Weights of a small transformer language model.
Architecture: LayerNorm before each block, rotary positions, no biases in attention or MLP.
Training: a variant of Muon for these matrices, 589M tokens, 8980 steps.
MLP neurons of a small language model. Each row is named by its layer, matrix (down: output weights) and neuron, and shows model dimensions 144-239. Each number is 128 + 32 x the weight over its row's rms, rounded and kept within 0 to 255. Numbers have three digits each.
Before each neuron's rows, "fires before" lists the tokens most often just after its 100 highest values on Wikipedia text that the model never trained on.

fires before: "es ", "s ", "e "
L14.down101:164120131063140096157164170059123179100138185115153148133177160094121159149158122101112103138131103064128143160123193128190114098106078103105127134146178098105190177116168081170120109088107112083095100162118176136145132175132074123072142131117143073093110153121119105093120196078077152180

fires before: "| ", "ent "
L7.down1342:123104164155130140178131128175157169157089091169160135106071099166172104204107159129124078056128125154142135091139067084144129100184145128092108119119145156105146127199113173133126101090152132124102136126091091201156097145089183079129136131148125106174135101113098140139176128088135168104

fires before: "by ", "as ", "in ", "to ", "for ", "from "
L13.down200:116148140111160168134098105150086178121145152121138141166107159157133100161157135118160129153156109111111133141100169149153107176119123127163132089133185148121119071163186108121123086122122095109092161103171066132058069089107107134094148105147139151104194162149185096174177139119140140137

fires before: "| ", "tion ", "ond ", "ond", " ", "med"
L7.down1043:074138076177154140142115182114135134073074147116152169143121144107110153161125122134164192145070065118148096119131148092091069066110100115107084167181135186151063170171200127104115123117177150124059106117150080150137126156114139142148132128121124136143136120115112128115116194068115160120

fires before: "es ", "e", "ten ", "es", "e "
L14.down1128:238089121129144090150097074115114167094134129124083127120105158142105114099128117127154075075145155143135097106140070118123101159164191133162088103108099147124138072125124114143144187070068127090105133113162124153132114137127108105110125150187130119072100141147118095115110077110157111125

fires before: "s "
L7.down913:138095115129071105175096136151108092195104100128130126125145185135168122155094113117161136080141146115063086162082125129143119125125129110137151098099141185115046128132128089117138138134091137177166162132145154077162138113168158103136073112127072146116130131133179125131130112149131089162

fires before: "| ", ". ", "k ", "th ", "n"
L14.down297:107111069129180137101185124122181149133135144119123138131056108121147100038117084133125118168104128198124150153122118084219136180124157103080143142195125164124096137135153145147182129107104125159126130127140055070149096066167083175114173123087138101103133070153196117110080154119116130082

fires before: "er", "er ", "ered ", "s ", "land", "es "
L13.down1136:202056155086126120143175085135153087101138202196102093132086145072114131089153130094078106124082102136134101184112089132099099155128143117134148142060169107190103145207087127141083094179119120129133092125073138067169143097198158074094161117049099165101153137081217146114088089100170135142

fires before: "\n", "the ", "- ", "\n\n"
L7.down637:121167122120091136123090233095122153127152046059162183135154124112162122162150100142089154164084141077172128125043094143117116090134157082200125084133115114136113147132185146125106117097119094077098128170125134138116133150175120078199087152168163093120093148130123185143123086158091106068

fires before: ", ", ". ", ".", "; "
L13.down1320:189153125091155152125124139190124132151076132142100093127131113093134103140117168174163147129165176113139134163092103094108136112084039126129129160175083133117098180171153077109054108124062158148089109100146148080106171146178142168147140129104154122111143135112125161103081136184134154153

fires before: " ", "on ", "the ", "and "
L13.down1038:105165114124133084157168171156104110141118123180177086150129139164141187209158146104100141103165095105098136090139115120122134117156157114202163150149122085076138082111110134105114177127145188186168187085150126130166125167105137148132130105065089162103129053051089187127113125099148147113

fires before: "\n", "\n\n", "(", "and ", "in "
L8.down1435:132168122143119135136125170152095163082175147153162115213131120144112145151151175176125100188131077164143105116114120131149111126176198144173175138154157126098116125099163120095189100097172150108157158096153170194089155085200163141150189093139095148139193088109159144144100107147100108144

fires before: "–", ". ", ": ", "| "
L13.down1532:113119146105088071135087133139133142206145086086137133088129130133135124150154140170054155102186075106105154099136164086119131104133097175119095178072160179156111130087104093107102068152119192136137097136089135012158126113172177187155105150099120112136147141148115097091154128151112150089

fires before: "| ", "8", "May ", "u"
L13.down499:130064125141153174159130169138112122156145160198163109153172106116207123059104099113123147101160144173107132130127150083145082075144151126148188173140123130099101156095164091134179153135096130124097177138109136019085147147067082128118122171152205093132106158124149170128135144103155185089

fires before: ", ", ". ", ".", "as ", ": "
L8.down1204:116088151117149183109130112142171126193139133172167159143147100144139139117092165095155125136117099128105171123152207144125118125148142155071121120146127186103099126107096124107237122125134122078087163117113090104176168169054112137164164146085086116145110113117140175149131187189132108097

fires before: "\n", "\n\n"
L7.down889:106107096098051167137147164160063144125184121108059070124227160165179092160169146148164106103115166108136149111110094113144107111116094108135161122142170105126088173145139119083096150119122140151172146059180075098084135129145151155036162148097142050135127092100125133096153129141189120097

fires before: "| ", "Democr"
L14.down533:155097117135146137079089109155140133130156191133173098183141146140137111127070066087141058082122192139146188105135084153157095129169104119104113110053120118120134160136108129123124106144078180123074174178142106114133109133117112116110126177081083081127153087107129137106168130099155159100

fires before: "ing ", "e ", "ing", "the ", "ed ", "es "
L13.down1293:162096201140161129127117124149083054159106137133124127137143140120197150151100136188077087135138155181115069159117120197158107133160145171131088024111108136129092150155116116108118181132158093080145108141145136146131080113203153120107125174124115106118146076163072092102135141135083128102

fires before: ", ", "'", ". ", "born ", ": ", "in "
L13.down1172:117142159097161106129158209148146129149096091143183121086089122087119112139105093179136165135128147101122176072137140124132161111109102202114140127123107122120136133118172045144170077107146169146106131136097177110140122160120135129105131095066114127108072096128117079131128196136095083159

fires before: "0 ", "1 ", "2 ", "3 ", "0", "st "
L14.down43:136115141176140078105120127159113164133092180079127128114173102151072136117120133136187129162157125041114110133172138105145095139120164144078081151150116179092159130171140124134078122096126080094130103146159157193124147142066130143126131144158113107123141124152103158139127113069138106093

fires before: "\n", "\n\n"
L8.down887:125116125197094108185068116158118156178073088132083116159174151103174152128119105170149101122157165127131066107113086112177145111092149075126078070124137094075084092088165095181108117123122087111172124117121075137161106144142103110179115092119169148120130098154094157130086132127117115144

fires before: "\n", "\n\n"
L13.down760:148137180050109129072151105085144102099134141168106159096156131098139122111066076069171133098106147140138154115134132129152104169145097088161109046107111135150140088170139125093085099135155154044123170115183099165118097134130107143124177173124192109131121125175104097136133180128104122107

fires before: "\n", "\n\n", "==", "II"
L7.down738:129141113112125106126099169185111147185157138123104150130126158087098161111132098069133100163167144103156158120143151135139124174097064142141136169088145079118133214117119119089137126092165102140149095096121167175121210165120151156185124097132127123147096122077170047144121171155147168154

fires before: "| ", " ", "|"
L8.down1163:124131167172126177176124038156141153147133135180151151139125092132112135120101146077074147068068172133103106149156151132127144149184148132092149165097134120080116081139155180077152153181154189144118108139150128068183101198105058145124133142103141105124173144099190127080158102138160128129

fires before: "\n", "\n\n"
L13.down634:090153115169141144097189181105113077140161105110142144136113147101158142139139136156151079172128114147166124102186127116126177105149126091174168122150082148053141080145134101116076079126197134163090167097086165134108144112174180156066126157088079158107110177096147208095094118141150126082

fires before: "| ", "7"
L14.down594:105173121136130092134176140156171086043174094171137171146163132098127122118164118093174147099114102129134105108132054095183098177152097062136117152103183136166168091119196138142065136146157126105155107068120133066125130111100113168100186103118061115135110177138122130161187176139151056124

fires before: ", ", ". ", "'", ".", " ", "s "
L13.down1156:102091149157148071117119122169131177168114104151063185110140137065166127150130116122100132170145129111156176149123097158158119118148095233055124178169185106106154118104135198142193184119101102128151106132136077110173178123094161126158090127120163140063120107149073096154131155114098156127

fires before: "in ", "by ", "to ", "of ", "as ", "for "
L7.down1192:184174155198155102082167146141124136139132099135140094122126183114151071066086056171125168172154163099127126115156147145143152135138205126133076134081105118188129176179102117136112189109168094099156137105152125142142115112150157136150153139097140097146104103172129166179049095136136118086

fires before: "200", "201", "198", "199", "all "
L13.down281:163059100101080101153150172116151134118103155048117165108137130122112165142113080144117123189150100119084139111128160154117113171099120126107165157161096115145128135122124140086124077162162133099000114097106136222184145117135128117144145120135122125095155126168095132140045094120106162094

fires before: "| ", "ple ", "per", "pl", "|"
L7.down289:134139097166185110078134049072127118183102108113107166110088094094123181135143161134149122118141166096129158082135043143165159159099123120132134136126120095150108153153102156112063114124094126146087058157119112146130066102194109079113160134138097136164153168088154124124076120130113101064

fires before: "by ", "to ", ", ", "with ", "in ", "for "
L7.down1214:113150128107114145175052151148126138177151125095104115102128146120115168198189151139113115155146120128148154151137131187135080133154075159157159141147183176065130111143141111202140103095158119136128121154101116179148100138147105145148167136190197109144182150156122114180169089098146157157

fires before: "| ", "of ", "in ", "|", "to "
L13.down1375:175099156119116081100118086108104124171158117084160146128142105106133139127143124184099131092132173175139147145116083105137080088134135129090115095097153124100100139179168103161094141098151044104093088107118186120085091140164127143158119165143155131082168125101058060143077129140169149142

fires before: "\n", "| ", "\n\n", "- "
L7.down385:136122118128142107113152197148138109073104087124146154166108175152120156125115160152141111098154131105102080083146152119153151143110205083112151068149143131121140154135164131111136081115109084189128147097155134255142127136109116122137176131105135118140117057138083176128144132147113098147

fires before: "\n", "a ", "\n\n", "d", "A "
L7.down1269:130156148075161165170185106089163112101147151095110141094186112150117128051153065107143125109130105130084098143142101125115122123121066116120094145160101187062137139114187097135168094131136088104109159096152105095155131116134107140123143102169113099169150143085135176086023074118130090126

fires before: "- ", "s ", "th"
L14.down858:158160235148161124097127148169120080132170092165162165133088124143172174121106148135129134102096127133077134113112112126142116125103168140148147176144117113094123153158093122142162097181136173134106160117121116255172116107162128102157142149118148124132118083133167145170165171106114122162

fires before: ", ", ". ", "\n", "et", "ts"
L8.down24:108142093073125105166108180119090114148157129116126066139132134131136132179078096081138194136125066170155119159130126086173105139112138120160096131113161114085178118145132146163102104163092125153123123126076171121046154113128102123114096165141105161158110082175137181107132168121135137079

fires before: ", ", ". ", "'", "s ", "."
L13.down1241:155074114085092105148050200151159180151094141205120118152150117098094100139144191121082094154146133166104100101081178127170147125145113165133102207132133176161149165161075181157150099151175081162120177088148084207165098148072113152114180122125200115099088110116117110157131137144108147113

fires before: ",", "th ", "), ", "0 ", ") "
L13.down704:069137128077100100176116101126175090103127134171142145129088177103120123112091173085086146131107149152133136144158161106045175140180075112096133090147206157229158188125121095064106140102161103132137124158186165221142151138130140137101161115164111162143120077118140137135198081098141143096

fires before: "of ", ": "
L14.down775:135131141135108173136148060101115153156114117149119122115132143147168096096104066148162130142156077144072098141175153037137083170144147129093096177157108123048126154100139133167127082132139127114135143101108120156183159162134127176171121153094082126096096139083156114145096160095142109112

fires before: "|", "| "
L7.down1013:172131111107108125090135059111122122178055129082185158138118136161113100120096165153100139131125120137068141145086119147162134137145155174158102137082094163102159111096115072084159116148094120092133102184161135082110119109106108089148145072081159162109078121076132149149078098124193132118

fires before: "s ", " ", "t ", "al", ": "
L7.down1061:114131173119172144146119138163114087071146144116103104135139159132196102161176140095113097116143191113139112077140112128134097117167124197135129180155077125056121109144098094109188143112086115148115089119116125241140079095111126073085124145159141119109115090102096110108075080156129145114

fires before: "\n\n", "\n", "ic "
L7.down1016:154138096168097142168112137095148103146142123099143146107210126121105162138119140091149112092149139126133126225125160100093183096144103182151156155122182168081094154105165118139104140130149104067121130141065121090093141097113123142119100091103117116157112093166062149115107139161079130125

fires before: "ing ", "es ", "ers ", "s ", "ed "
L14.down889:185111122113156117190162087139141141126106079115155132152163178145186144116101079124063087132144122111125108165090103110125182113111088127170076128134171141094065146086109120155137093196146148175115089132156150195108101075133117095087076132123103109210147100151092117126117154127083113077

fires before: "y", "y ", "ath"
L13.down1518:126149144100114098169143091127132095113162155175150122138145099143118097088098075133123157096175139107134145108192158099068217106104121119123124113167121112086146122129066160128122081167174067172162080118138156169083099135099136164075143110126157145148052219092129084084149152154132083163

fires before: ", ", ". ", "o ", "; ", "ed ", "–"
L7.down88:114101139182108132097139119109133124112176119123088129164167083113161090153139083123114142117194148140194049180133142134070152139114154074160113069167152173102116133161112144147113187119191094123109154125169105138141149181136136091110132153126195105119155135141071124163125075129126149052

fires before: "| ", "- ", "\n", "The "
L7.down1185:148112144154142116135157217174130111105119090101115119191136192138131128176156130141121160170151135126147109126100153134153175166096216110133170091102129112124179129130142201117130040119161116150139158158124170255119119163090161142161120158128119119143131076153102134149110123113174140166

fires before: "| ", "\n", "o ", "\n\n", "- "
L8.down899:134116136148117105105154134178133188162128140147100129078139123086099149130134161126087152112099121106131110143139102060120068135122139149067146107140085117134100097125147102117148148198110086096098103151087121108171090121131128127137065081115156162136078129093078145115088134165118149108

fires before: "s ", "ation ", "ed "
L7.down1087:108135069090112106200128149114070109119082123119123173168133205136181143127178107172147157067116154097100138189104177061139143110078083144165131147118149150068128088093103146141103115130069115116135168134144135113179116137139199131103058105080120157104037103158100145147158195163173094145

fires before: "- ", "| "
L7.down1322:118121145087208117161110141136136104153156188095103131156161140082155104112153190145075152125168102102117130165144071137161100122166149150115167122190158058122110135144108058184152093106116093120087115124067106112112148219084148103111107136097188103130132172108146105117121085164119154129

fires before: "| ", "–", ",", ") ", "4 "
L14.down747:124141158167129163112134127072141118163127096085078118092114115092085125141112131150140059095116111106164135137123169120199082175175045163106186148121138146165169116083130132098115116175117127130094120119168139139181133131109157087162111085183146109110164098074134065090169101117104168137

fires before: "| ", "- ", "==", "In ", "The "
L7.down1289:140098161110155159179061118113156096143111190106122151113116154117115144186134165088166113157135185077122113166142132104154155139177131110115122115141107150117163129142111137147121129135103185130074115123100089076109133125130176109125092133127126130157127101059062150104063193145128174101

fires before: "\n", ", ", ". ", ".", "ach"
L14.down772:183126096119128137190131170144132093122134140116149096118178182142164181134105131151115158116164150052098160141096071150115124151164149145140150079132031115082130150115153121174120115146166098137084171099101124190093134194101076180099101149123178064123158096090085122171102105077106136100

fires before: "| ", "- ", "|---|---|---|---"
L14.down493:086143119088174112096130165093115135138121166097163198156103125158108115152154131157140122147115119149143111074161128163084100148122172087213106110108140104177108117074107163139090177143135194197197095123166123098154104123082125092089157164116087072121117200118101154135160141147132093175

fires before: ". ", ", ", "of ", "and ", "\n\n", "=="
L8.down92:137080103143146166115135131146148123086178162137146153113121083094154147102105176128145143121085125084086118149149170102083100169168126106128131093124148118115077151135137123130130151123145141126133126148131095082184083120085116121094095100118129132190132127161177152150182122149215140104

fires before: "1", "2", "3", "4", "0", "5"
L14.down1295:071177150126123131152161120185151057154146154108110111102142099107161098200141163129097169225135096213100147100132148063140148087151112179168143101132123117208119051192148095143114154075103171149162081095124088138130126105134167100125129092152146126109132165123219090114119111153113192124

fires before: "es ", "s ", "ing ", "ed "
L13.down1063:186115127133100170124091151135073147108144130217150178118109157093174088095152153069158115172104151134083151142143103147137145136126160110096182128136140106093101139171083119138107089134165100161125192091153130097125161098163097181160092138112141163086080145136105135122116149130154093109

fires before: "| ", "a ", "|", "l"
L7.down505:104139089149112227175187111195099162172104141108135107152139101135134132172133171113112203081126075134079130124122154138102205120121137061132109166113137120146164130160181138180134160095143079181127129108149163128062120140158118094101145205095125192121130149142144074079118117175120086109

fires before: ", ", ". ", ".", ": ", ")"
L14.down515:122122085122084122164200156151130138162105141063118096145150126126081113139118153067134121143137090163090104126124221134120135090136163125135108145090108174140114140141136108098149150086204149110121137091111051132162082119102160095120135132134092153107132096092138116142126103079085140118

fires before: ", ", "'", ": ", ". "
L13.down1397:129124137087103135122157128121165106147150139190155110129169127111197095140080127132143172105113152135076135136126103225071119133118179153107113141137131089118123134152120128141176101065160083115191119143156113176151204115050122096138099077150138145100131121108077130182140148176147098056

fires before: "y ", "y", "ic ", "es", "ish", "ical "
L14.down796:162158143128082139154169131105148080089121126133141081182104120122087145169098131111151149112143144161113102084147164112078174152130137131127125067119162090077061180106140178105189123114155108111108099106133104174195163083062170135072122187098108124133099154063127156100101120118134140094

fires before: "of ", "in "
L13.down666:172161034131119187137184128136108104075146143074161155121106144139159127146107120102174179113166103115103165111106092101125109135129163123136139093196137112111119072146205138132118085155143218158116107132084129146112137126151146108181090130122135094182135170090173074106091122111135116117

fires before: "ed ", "s ", ", ", ". ", ".", "-"
L14.down21:100099042150124152133110166192142171076198169066163145128162125148131128145153124083115164194076121111114082191147109176080128111127166124169151122086142178121123082123113155209089085187155091130140138183119113121124112162149142161143119172091134199172095113163126141217115195117094119153

fires before: "—; ", "?", "0", ".", "2", "L"
L14.down547:137105066095133109114118150107146098114110111123129099168169093177218111133134112109162166164138147084078101162142157164101159145142077080153051114114163181194155115139164173132096145051119179124148151118127107195161117138155141162140207109128150123151205167101181117163131145154144097103

fires before: "| ", ", ", "el ", "A "
L8.down1050:155136109121119171068151082059073141138112113142120159156119105087096176110123118096167124094146121157035127145139107204086112155062138106134099160079162151140143155162115132119104087129166132125174117144167138100153105076111167142155158141090128096081143173142064135146142037115119054138

fires before: "\n\n", ". ", ".", ", ", "was ", "O "
L13.down336:147152176088143136192144166061161161092154204108153149151158142128109132174139109096175140139161188084114144152067140168100185129117120147144185130088109110130115151117121167081091121109179166144148166118172110163088167137146110146153158090134137046158205074118139149118078128172163128091

fires before: "ed ", "ated ", "ation ", "ic", "s "
L14.down585:115136109094156118141092092115124118124121130119160125149180152152181160089181133125117110086121160092164116110128194124148136218081118116148115076121109173190140105101094161164204057195162089106116141128126104135127080124100111058121141128133104119087092172126062133148076176096121154051

fires before: ") ", "; ", "=", "| "
L13.down367:062109125101110064123101115098158120131139086120094159151155153104122099098163155141111079069145168130141112131095157115115160155129163090119141110129138088123126157133163179069200166170152116145134114183080064183114116164137126181122157152102116180094157123115157136104178095118179139106

fires before: "| ", "0 ", "Party "
L7.down347:110151055107128145081135088121119124110129111117059140106094140149088181091096102131112119137128139122100160143160131074085114091087101096080148098146156097118173124151175102138167212115106141079188094188127112172145090092123074118155129112170124073047116066110158151135116092095158188177

fires before: "| ", "|---|---|---|---", "to "
L7.down176:149121112150130089145132132068115159159104124119186151117130088152096157143154149140227148169119114121136183155084176192143098157163107093141085159179115173157099131116062167137149119129127084120175103185116132099104140124103147141109159134116157093139119172081150145144078090147137146089

fires before: "en", "g ", "g", "t", "p"
L8.down1012:139123135123124149147141145133144142129111080065117137147086129126071121117132147118185147091146124134139089113158088112129131186132151130153141176144151178185119151141144110078155149109146100170147111102106120115084103114095167091111151078096093174202114155094188181094119085115190092110

fires before: "to ", "as ", "side ", "on ", "in "
L8.down990:112125105137087106105214085131180170131126074116116097138112117111105135151070074153164089204104149169137067183097157178071142123048135135105131153134122143137126148190109116104104103114185044122064149201122111081101094149139073113145144141148128105138094127121157144140108148131169118095

fires before: ", ", ". ", "s ", "'", "."
L14.down352:138175108129098126117117141115189103132097179166028082158155086068144139137156135169054166168083115157106072140125157077134124168143121186085092137091140123158101068093145137079137100133113101170111140167162146228109112119097145133156140180161131135139095108115143172126175155068128116072

fires before: ",", "."
L14.down590:107175146148085088125221103117123132096098142139131182113118116087100146115153061147102135097021087113146130129157111080105152101166056128113102101185151129111178164125099164088150119147122126160140080108115166179111135121119169110194090140130154159137111130161083115155131081136123194168

fires before: ", ", ". ", "ed ", "ing ", "==", "ally "
L8.down297:130106115096117057147113155116155175145105142205178111087138099135118107153150121127133147175167113153160188135054124143094138121096143109131130075132174178193145074116128129140098151112104092166126157155123142125117122089178095170155090100106132112138113122100094161109097104133161122139

fires before: "% ", "|", "44"
L14.down861:109153079106118114168103148127153095091106164079094158148158159116170107153080202074079178048126159079129168154114102070163129143099153151165126088127071142090150107122101123089090137055129099150142104073093177175121054139200130075119120111152161056083120056118051108142093165154154127189

fires before: ", ", "side ", "ed ", ": ", ". ", "ative "
L7.down1094:097176161144116087130074146180111133139144147175123119105107117087183142147101113153105171109120118128102056093077176137143169191152133144086175131168151170138103121104139140165116142083082106171068119164175127108115127169186129095169155128209070096087152117131122117090100141129155134151

fires before: ", ", "-", "'", ".", "w"
L13.down1529:139114087133156186159086155103159107169158128125115090141160116153159100220113142192136131163118081145175042123098137121098147132134075090105171135082103104140166088126092148113157150130145072115139176129130136233146116126121060162115162062146121154167104140077157096123122102124097156119

fires before: ", ", ". ", "and ", ".", "was ", "in "
L13.down412:141119085156145103118131130134080148102150131138146170173064176093164050161141086142074132124174127062137117137093132141183132175123157173182126126159122094146152142114110094169161145079157135126091146051139066120150128101171077174178152166139123158120091123147142110135110096179103127101

fires before: "\n\n", "\n"
L7.down901:127124086158102137135096136121118120132189073108134082048148140156141170142122190105106160154076118156146104092052135147091139119126129152124153086102116135110094120131151140111096119135136089116106159119138145088100075063048156101171137112149090093089106124076098137146111092172155124138

fires before: "| ", " ", "e", ": "
L7.down84:109102162137170135059140088166131159064099139129117128142102075171116153103167138156126088085161146169143107096160087128130115166136158097056142073213117134109142138140105194154109126079089148122085142161096072088119075121112088103092147102154089071134141134061153125056122148209137061112

fires before: "| ", "Play", "s ", "N", "D", "R"
L7.down1211:068139116152142118130106117136172092145095130173109167088106138065182083140097169148129096073185199142184147120098094162148144082121167104161186065174137079128127102123086136177095107096142149096108121146106124104173120125107166146194070106098092104130108101127141126170149129154111133097

fires before: "\n", "\n\n"
L14.down202:119178128103139094175103142131080085117152134141133139084178176102156171104097132106164113139164129116109088112146146051094144096065194086154157105109105139142135152154146116082071112160118135134090168109182079130139122122108157097116079122145148120132099085100051173106123105106108177177

fires before: "\n", "\n\n"
L8.down126:104127117105100100147186128133116165123120185113129102085113183172126105115149152137159159106166175150165126125097152132108170199130100153139127117093105136149126184089141098134159067125128132120148116089093196183146095090109144132127191134078085136126079100108143139168147091113144067142

fires before: "| ", "(", "– ", "|---|---|---|---", "s", "ribu"
L7.down1220:118123160135123166155130122096127131171152079128165083105096087125152133159098135138135130097082140134085099134096118141147147201095141111219128177160115137123172143079158066120092083112155126099123138140089188047141125124090066145124136118090107146143088095130144114123161157167150153122

fires before: ", ", ". ", "\" ", ".", ")", ":"
L14.down16:104143134040149159146129141154134156162067050060136161104194141109079062111073139132099135155124107082096118117093094123101152128177063102123093126176190173105125166158143138153104166145167143145114180171061110205127117122165159141164167120125157111103089126097112099170167155170116106096

fires before: "| ", "0 ", "1 ", "the ", "3 "
L13.down1022:133117086133124127044131154169168155174105152146180138184130140104148120146177160153123141092094105095159125111149082137072114092164117116197104177136071155086134142134097119168128180109171151103138168113180166128152118089126109139165163131165132110109133127140126162164148165088091134103

fires before: ", ", ". ", "s ", "s", "."
L13.down1141:112149139111141157175127099159087162113134101156176131134130134098197148143133139136095117142090097143094135100104104138173151156112112112083165147145132173132176077140190141188137110134068106116199147111121119159092054118119132122144143150088072186126134088071166136102115177129138105114

fires before: "| ", ", ", "|", ". ", "ley", "\n"
L8.down644:137116123124152108181139119199178173210118128114165121121170166226166067159082140123115118129105090109105164133058134102110115199135154114142166115144172183123126153100060106116104136152170143099123151159115145121129204118156124154131151149095120124095120132075085101107187116093175129065

fires before: "e", "ing ", "es ", "es", "e ", "ad "
L14.down1225:194145071113140131155202137136117102082129133133158105088166184093127109167167123116096127092131201130131129168133117170126138143096128163142098183105109162146120119110122166151179164153181073119161101120172097107076112116191158184161127114082135126067117123095098137087082155109113202095

fires before: "ing ", "es ", "ting "
L14.down208:149103126117165136071145108121050103195150092129131152128093119092104086116127078120105156113167169111111124123113175161159109150087042148097088085143116135135143159154096131101053101154133147107122143143136137128041106146168093128183147114076143140128096132121096111107135095117139163147

fires before: "in ", "at ", "on ", "and "
L14.down281:145114114142136131170128162121092130159139120122138158137105175204162073140164103128142069108221128107156159107144093166114092104102120081127153161144178125083073113147136184120113101113143162133088189180217153157140087099164092165108184176084168133139098135133111155054138124116119151162

fires before: "\n", "==", "===", ": "
L8.down778:123106085152182121110137067172158145154122134135085140116186177123108117179100144076109116088045063148144188147085127186159095128105143144120140068082108176136106146126098103147046120149072098115169126154133170116137101110144143106120164082106047148113180096103106093089125137125207248141

fires before: "e ", "es ", "e", "ing ", "es", "ed "
L14.down1135:146139188134139136197149094149097157154164146071111050102122124102102114156134132089061168132186138114194075119162103093146148169089123131134141102133107089122120124073107123082113083187187140099132174146137121132109162152102165205156113105113137090138099167114170148103114120121136128120

fires before: "| ", "|", "\n", "ers ", "en", "% "
L7.down151:109115195072137162115106174096133126093100114136149161113108108100097158070181165122196168164184107150131147144114139188160175167142128142120196076135109178087120085125132172142133098155127158133169131164077137143081122121166108151083102135136147097155159148199160127043109116136135140105

fires before: "es ", "e ", "es", "e", "and ", "t "
L14.down322:154158119148180096179180115169068098071099145180151137067080101144190108141148135150105148130085149145157091118156120144118128170094109188089100126122148072120105053144164136184120191144129124093135087104113112187120146141113164130146109097208152077151086136215099091117152115097127127103

fires before: " ", "il", "to ", "ing ", "ed ", "way "
L13.down1302:169119129148127129108137157138171110140093173166122109136152127144114166125129125194152126128106123125136157110110102104110213154146102090129165141147165158119155135094093135122128129144158054181203184123148101132107163168133102139159102105099117127158108077128129115194172136127137086137

fires before: "| "
L8.down1174:126124109133141110078156139090106140135098123164095156136118197045128131148134209155122103112140174087138155062108121081149069105128182108114138147121128087130119117080126139144117101149137119091084186122124123131094137151131152086144102070107150169128128163197110137139138111091125146139